Weights of a small GPT-style language model, trained from scratch on English Wikipedia.
Training: a variant of Adam for these matrices, 470M tokens.
MLP neurons of a small language model. Each row is named by its layer, matrix (gate and up: input weights) and neuron, and shows model dimensions 288-383. Each number is 500 + 25 x the weight over its row's rms, rounded and kept within 0 to 999. Numbers have three digits each. A neuron's up and down rows have the sign that makes its largest values positive.
A block is one neuron, or neurons of one layer that tend to fire together. Before each block is what it responds to, as a language model described it from the Wikipedia text at the highest values.

Description: Sports statistics tables
L6.gate201:518479494496510504454509477501508500500506440526537491524499491526517466490496511519484496490482461495497527459545474483466520493489481478499442482496534500438506524505502539472521487479544505538591542452474534499480499493485518503492521538517488484493516484481525547540512523525468489516
L6.up201:549538492490481506515527488513555495532501500513499493537528471489504510478476544500463483459525504532498497527486510465527511510482501512510516521508478512479496460464514492495480515501462492542504499466510494524523478500484498496520510503531520494507499520540525499485505452464490474468
L6.gate235:474527451492483463507509524470489522503499462516495503544477493501492542516518496521519532462475477521468549544465467477476512535486500457490484508484543523533457482507506551467510468516497514521525519481477504513476500500547509485490496526532536531540511516463475510527494495504503490519
L6.up235:508506510516535497532474504508493483470506497505492503506515487520531522475473495504499505440516482443485547476473479483495487486467541537543478496510491515502501484480474448532481480436523483544537510497498493535484494507450527513541481454514510477501509489531476498519455461528506480483
L6.gate411:452494489486500479474515475497498521492490461524521485504467492462448495519499544476487498497488482472505528517483510521498477490508513519524517491459516484486527528495536550502482489504483505504503518534547482523474498530544540503478489496516483504556514522504518475526499523475527528447
L6.up411:502503498507517505478476497493475523468480575521526489489452465489512478514494474502494488507541482499537515484436520492537524450501524519520470470502471542537520506524498481452495515488522470492483543500500551491479479513511487540517528498479471473459484461523477513512487471511484472473
L6.gate1050:524523489518493473493533507462544488508485543483486484519495476513447513522473522538494457494523495485522509518523516459510487499511451487519515481488492492505501539525502520507487452517483516513480535487500506509522512519509518490554486512470502465509516504531459500500486490490515431447
L6.up1050:507517494462470532521499502492550509498491525520538524499555523494483503529492487536526480495515497467461482521506486499486540498511520446472509478513508504504516470497526510495507494483526523474495499530475483488481541456478487474486496497496497507485488479455484510529476537522486464472
L6.gate1088:473498485491505466482500483476525494555512510549513480517515485548523487515481503509533489514518496488454523517513526527490475570460490507505497502494510511479505505450502514457494522491496485523556475519493469476497508520528504486544484484485515473513527493488464541521475508493467513490
L6.up1088:502492494495505474503525478491491513468539449466483506513506473521458498504514514511507461512491454520514496490501497518498473503489508510524466479505555476521505499466507504488522493504467478505522501521475551497543472533542537538486538487457506491493500487448500482479528499504520491469
L6.gate1290:489465511459509524482466556488528463514502493488489450460491537494486493526483509515482468525495503507470526485492482553545497508477500552491509488492489537499443481447512511499477484502517474441506511478501526517476489479543480467482477472511488501503520501452533535517547491519518516503
L6.up1290:533498494527519506509509496467485510493526505516535545504510519512492485500444510485492531519527499541523480536536477495503488488487498505495432502515477453520511513475476534505531480525479525496482466476500524486531505491514505518511494508503491495448499492496529507492466473466521482495
L6.gate1333:537521492518447489470525500473507557483521503505507461479528489501517459524509503516499472484559478505491501487522527515503516475489499489491489460505477508508528503539494525509507477524507485527491530475470514501471471497497500495497490485498512500528514513514451506523532518555494507488
L6.up1333:482523499517490506448528486514486518503506479525484505521485492519560494501561508494508548449536443484495512528475506502503493505453459471508463492486527490483517517533482536482480501483500528510552503444486510545498524533488542528517507504525508494534511503495482479479519529478468466510
L6.gate1427:500456511453502508514432492498500537478562471483471508498541532478513539531501541446527510509524509515464479485507479494532511484519546535504524491502495481505492501463531510501478519488482481489500491507519496505522506461520502505451530500492502495491507523454508516481476472461512510520
L6.up1427:482473529518489491509475522501479475541495521451483508496505490472495503471532537498501502517534506502492492463505502543501511520492510507521436465503534544447533465514513494531488491475523503513493523478474514460457476494492472494515513499513488507476500511520477498503458498528527505502

Description: Mid-word fragments, March
L12.gate1214:519507473506489493489506485472495534467542487506510508489520482492446509473450507553495523482495507505510485547467508503519505526481480480514479502537524501515523481557454540514505516504518504525490504496508513518492524472491514495538520493518518550497520504470492455491525479522484489527
L12.up1214:499505503530494510475473525531430489550526513497515491525459500460507463561515507485482506470527499557520496487482483510560527511526441503472497518513522468450501512551497484506534528468503473477510513508544509500517511481470518488501513513521559518466480497466503490524515553490508478517

Description: Biography and results-table joints
L9.gate170:494519516506508514511466510524527544479482502511454510469514445456518522508503532503494463440497504522476461467523477503502480502439484518520507530499491465493449515501486507507481525505490514500514533520490505501531489495504527486477546514507509493494513519482518511475496515508502487480
L9.up170:522456526490552493516527498505446503532539512479488492518479482501527492520524508481501489483460521515484484505521502511512523511523495491484495484516515468478493521518551523511483516505521483525522556497493503492473504493497481537484501522520509511479508510471509496474485550501544533481
L9.gate180:505531501513460507493521508492473466496508531502512493490522525439527539476480510484479520482495473501466524459515488510493500493475478507472511431466494508510445553507478477566508551516509509490500483497484450464500459515532487461444510503523497480484499529479496509498500512448483481516
L9.up180:418474479532481518497469481473456503479502508538464494434533550517513482490500493514516550473522464534497487508503463466510503469494497504510479516513486503507485547473500475489540517533495466538476544468519510485535505485507487459488497508510450542492514521485519507523470483514549504503
L9.gate729:487553504489456503545492504459518483526488506471502515494521527519519505523473468490491461509491462516490528521481460491522441478463496512592560511571475507548507523486517491529473506479540515483499481470528468462532474503529498530474492446547570504492497562474462497472510494496543513486
L9.up729:448508521542543487506542542481488487434539504519495464476468497491484497517483479495509476499514538516487496459501504539477528461502455490498485499506523505489483501522521504482497530526471520483505478488464504535515523467555537532500499489546497488517503485473499531525463547536495493487
L9.gate862:513504495507503468518502498497545512477513506516530503482497554490520516507497498478481515419480455498486491485492466477507494528496480500492511503519474484448516506499480488501509529506515474482497512460507498519473486529528496484484545569499476538487496490475462563500513504507525534491
L9.up862:529505464456512511537498500522490501490469494461478534497495520498500519503498520501490535464483486505490552528516486525501493484482512526552514538464457513540486463506499511513541500512489498484506478486488495513507511502525538503509554522471497522508485530454468500535537496517500499473
L9.gate987:531490508540483508508535527471499451429471524534513484494473491499529505505508520485453459474520518532441515474493493487506530531503486515507472519515445475517518431480495478493511541514511489481534490528503508506489486481520524504458509487471450502484525458506486494512519500493525488460
L9.up987:489509526510524506532512488498526459521483505503475496560524511514520509502477518496523479477493478547461489482541514494549518521489523500483468489499527467539444456516497461485492509494492456461490470488558479474547521513497507523525503453517510546495487486463471524507533554517541530480
L9.gate995:505501545494528503528526503428495477494499507508462469501523459481471521455539503561476486483494468522424491500498486477478489497482525486489509489535490508515471497462480509500544461486502485551493518505520490458511470524508558511489482500527492516513511537499480512486480489505509507504
L9.up995:460524479514511473464482510468531502487545488457496458479539456512525487535499529510497545466488511473516476543497458472543486520482490527526449512493474455480503449497524519531521551469464500451499495528490523492544508486512521488496523467519482483498484508474502494460494497491509543486
L9.gate1001:504540489492514520519534524482525477499502520524494476536496530502499502498503545446488493517520480496511539510484477497512493512530509494498498483480512502475522484531554509487506494477517437512506504526527484509498494512506509495469474474504480512502522483501499535498516513532520555523
L9.up1001:507498467531546501487526481518508474527492451511484536489564493494468499505499458512471513519517484517519556494486484474483520516485457475485483513470513495509549479515513517487475526502496516522533518520499500480513508473504524470499509542503490477517511495512513461470509551496482497464
L9.gate1016:487515513480493456483515501489478512476487504517499464514480535500466520506510521475477521407474465527452515464555488486506478520488506516483497489514500478512515524501535466512493496533486476481540481481507556510488482491520545500503479504549523509462518491523493541502509543480495529495
L9.up1016:500484523486459518485500513513508464467516489490489482513447567489467496511462488509492497499472476518485491459515541507507493543474536471514531517521492493508480516534519480513491526490522491486485537478529469473542502476515506497476497484492493493475536467445461522485499513515502535495

Description: Statistics and table cells
L9.gate159:515500481580493495509540486509512480453489483486492489466516533479504524540480520487562540495506490485526504503494525515494517485536504535510431473546505461485483526504515500527520501510524462505479486497499472523535488505525520507491516516482523450532524491514508492503530500494523484519
L9.up159:483502465514494483498518525487546483472517470519493533495487551468511471546488523543498504515506546543491524528520507486514543486518485540519485448470443485565490484506543500491491496536486486500465530529523496482493495541534522480534523475474524453545527509545529517543499487492538475494
L9.gate242:488541448495445432480490539527495519520546519504541500513514465485462500501492527498461467539461474516485490538481435517520515472535466543530510525532465501499546499496449458560498478497509531504461482503500488535469465512466582495473448460529496494510502489505521465499520491518520526455
L9.up242:505502468538521487485523468499522482503483488499508503489483481497506500478496528523452494496496496488498500512493478476497497524522494558468477458509475466465481549498476467530515510465580501531463498507546556473497446491476469500495535478489470553504499505504532466499453468489516514523
L9.gate368:484546493499562489515491489529473528515498467455481485526496448495484513540527498503492542466488511487483510487486537522541488475490538470487465479521490501510529463503455518487478499491524529552520479486533508507494492474540513478537514484562557487506525528454493541505498482498496502466
L9.up368:459481512472500485479547497476506503507515509511482496508516460487477498528497472533512469488484502506493495457529514488484512471512505509505481494501528483474466495502469506467495530496486534474493519469526511517517564472447514508474499474535511488511514471520468491434502520497459514481
L9.gate431:545486544483480481524497499478506471516453502465548464508465522480484502463483526525466564491472460508489510505512520518490501498487497534504522545513531505513488513479539540515484482480516493495519545492485453483477476498500552514492501498530523507488494492456514520504533520465498523480
L9.up431:460487495518521465490470469470534508508481541572498478484514533508483477489505490474492576511495495485549510475503512532469470488520479516530503499533508513525527514508460490543490504475492525498500464493534445523498501465521540523503507510514544506474508519500511471495514517508494475508
L9.gate673:493494520499482486483484482493510537545487522483478489459516498486466531491515514522495495455489510495490488462504513535517515510464471543456526480472497511506503474445522525502432567456508509508468511468505507480537527473512510534526523501457500520523521476480563475468488492452526493482
L9.up673:511493509536540513483481466458500469480527530512522481499519493495465556484490498511515506487509480496553489507509459460535489533511458462456500525523495501554514467467499513486532512501511514512513484501502478496487492459515582509515484473507490536470504488490512556476463486487490529504
L9.gate989:512499499510511488454520473506485480488543514494488451518519523535484487537511500492493488495496482510479528507492482524512466496536483493487507514481460510472507485487509479470528526513470469471527471511510494455486492510514545488481526497527521553468498488478524479506548489474483498515
L9.up989:506489515515499495498456526513483515524516513516494496523501463457456513446488509515494565480517517492489529508528501482482520492462448475499510476454490472527467532519494510487486469493473513487549467499514533506480473510487499489464526491541497476474505485506518549483461495483528464486
L9.gate1253:521486529474542516499483502465495529502508494555485485502456483520515462487505496493484493473536512484517511456471500498518459528485480503530509510507494524481466513530517476504483439520480408517463511498496488488472520499526526505479510490474499478532526464527480483502493513452500481504
L9.up1253:458488502499488467508473496495500538501499475541453464493497513478502544469458483511508509555485506539523540494484483507539471470536457513549510456463496534511510485502460435499466506515497481506518530489503473554529512452524500489522492499502491491496473494487467489485517496463461505511
L9.gate1444:542505519490543475563484542494489532502470484447484500515521474509480523475519536476505454517478453521490451513541521512491443517517476540471458536492499497524478537537492488524470522503511442516476464526499474497508471454526517488485468538436481514516500509505448500507467505499505499514
L9.up1444:482495510508546500535459499479484522476455453514472507494457495474529452497476500482460519490495511513516508472454514490499470462462486507485500474490503500516505468484483533491490450479554496464557500512485453526564488514509544485545484505478517492481543462505472524503457518512452461503

Description: Final digits of numbers
L12.gate545:439491517525510484487521492511516557437467500522499511498473505459507480500447520494481488482550530500502536500516490486501524530464496468518509518542459498511538526502526518514489483494480438518534527510485473538507496493528546503524513497500525516505532471506432520488519462452462512550
L12.up545:468490532515505445472517472471473523495514523489521479510526495522509522513435526484478516516487501453487487537500504490475487494474521490545506514544495476522498505468457496492488503515489514507497510490503536505521518475479526489534559491532509541478530478496532443470489506519463498509

Description: Numbers in table cells
L6.gate204:511484492540508457521490502502488543482510474483533544509516480505487522547484549526519520511514519513516518479484516476550520474512513504473511535497476528497506549464510469483444488508463499504540498483531522458508486481505500489504477518513495493462488493535489481557501476488492521457
L6.up204:481504544509531501486498488519508475520479546465484498499526497451504490545477501483501501508497514490536484481502490538552467512543479537514487508531507472485502426474505494531491529493491490477526529512498512437472484467510501463517499488495476480492500552536521500516508518502525509509
L6.gate397:501520480526531516469459468520547510480507502485505493540485550523474479497501503496472497503508504461472499468477515484461477468568544502497545519521501507464466491495501499468506519491458490515465482509506509449481520527467444481530487489472510498526465510511500508480501509520495489479
L6.up397:507484510526498475540475511489480497484510461476497524487512498567472503542504492515502505533492472511466497446521526437464530509512528471484528498487512487486492492487536488465509504479450484515536445510520502467527487536477484509526476502497501512490514523504507501494479534503514479490
L6.gate887:547493470478523547525518485544519509520503524515481501498532500532467524501522499517500500513458465511513506477498525519463556506505445489492520520483496484526487512483505492488537468520494481498457495467506549493506488497520512527484492498470459517527519467513465499492468481513480494476
L6.up887:522452521512517484496507495505500510447531528509514496460526493470507514524475505500510479499480507525506504527487486492484533505488448481501517525493501483528496501443512477512500505538514502492465482475532493511499484478548531461515519490519490499561494498455496544507497493498492482460
L6.gate1168:541505516482558475480492513478480505505521458491539513512498528512471512535478492555518530514449526500484479517499522494515469535471493472454520506490532524499520525492480537507511448530540532510533471500533485514517512434488526491499507520538465480469515467488507534492458528499513506465
L6.up1168:542501527505506520504462454523496462501541501491522479473489511521464485501492491457523507496462518445485511513491488509492518496505476500567499528464500529499496472503478528502507486531535511486526493512542516445495507552454498508504489527526526465474497466509530554482558518519459488457
L6.gate1247:484471448494537506496472492467489513519485504496548473485482487478502558529517487512498547496493513552502504488488466531524515514491443466444504523500481514518466474521446486514496464512537472549497501477472512489494492464489507498480543482496507492468517501502508480510515521488497521538
L6.up1247:468509476528521460515477517520535491541520508441535477508490481502470509518507477476489477524514494515520498499498544504540503512507488498550481479441495475483499520519518522533462496463525521476507515503451554456527524475502500507477510487436511489483486507506508507513477472504504486538
L6.gate1339:499503501514500497464519482517508472489483502500482513491492525459521493480497492490500501506477463524485539499518494498561514552511479488494439506487487486550485481485463531537478509472559559532472504492490525534539499470490505509485510491517502497532477520493513497490504476487520476493
L6.up1339:539514465497489493529475521519528491518503531483503525538525516500513488486524496478464495524522480495514478491443506479484503529552449484499520519469511500501466487514504462478478507484467517493524492510460496519480470508549516463543501457504483474527504455462490532484492505543483544516
L6.gate1349:496470498493513479496456469477523526519526491486480544502520510511461535492473505459472477489487491478504478522501501495514564456518509531490506504541485481481470508556474468509564462525509517506499469511485536512533537487500495451513519476558487551512480503512465490512518462541484498514
L6.up1349:503494483490514549477544504492526482443506501475503485531491494518492478527524502469461492458507502480503447540437477483494483453535516527474484498481468526431507526505500508548503482457500488492466499514521545464497469493517489488470469543497534478490502471520542490531503477497503465521
L6.gate1363:511516482497570513547517532488481498469514508485510521506509517538514501515547445486444506502510520486515509501510487489506472476501427539469508494509504506487545488538504524511520477480490525544477523497490512467514479470509492504503486507494492477458505515484485534485460516512493462537
L6.up1363:497466489478497490516564475496515500486471487505488464493485480507465510528487510502485509489476517487500498527482499474461473525512511546468485518481490483482497478489488468492497503494511496499522531478497524469531525463452490455514440537505522521486508468484485549500484476495506475492

Description: Before a proper name
L12.gate982:489476543488463520507529518526500492505531519524493499499500472459505457509505527495513547495500488509477525499503502485464510530473491523501476497486501497515484514531510515485504505502508478493472471496490448553487479468490534483508474509489514484516521536515490514478490485516538499539
L12.up982:490492518501533502472537487550479500509508484535543511521512510505515473447516490513532551518551534512490523464473533476500501549474528470498478472519512498527463491490450473533530511503474484503519548465499510491471449492523517486467540495502532518497471509509485518522480526470456504522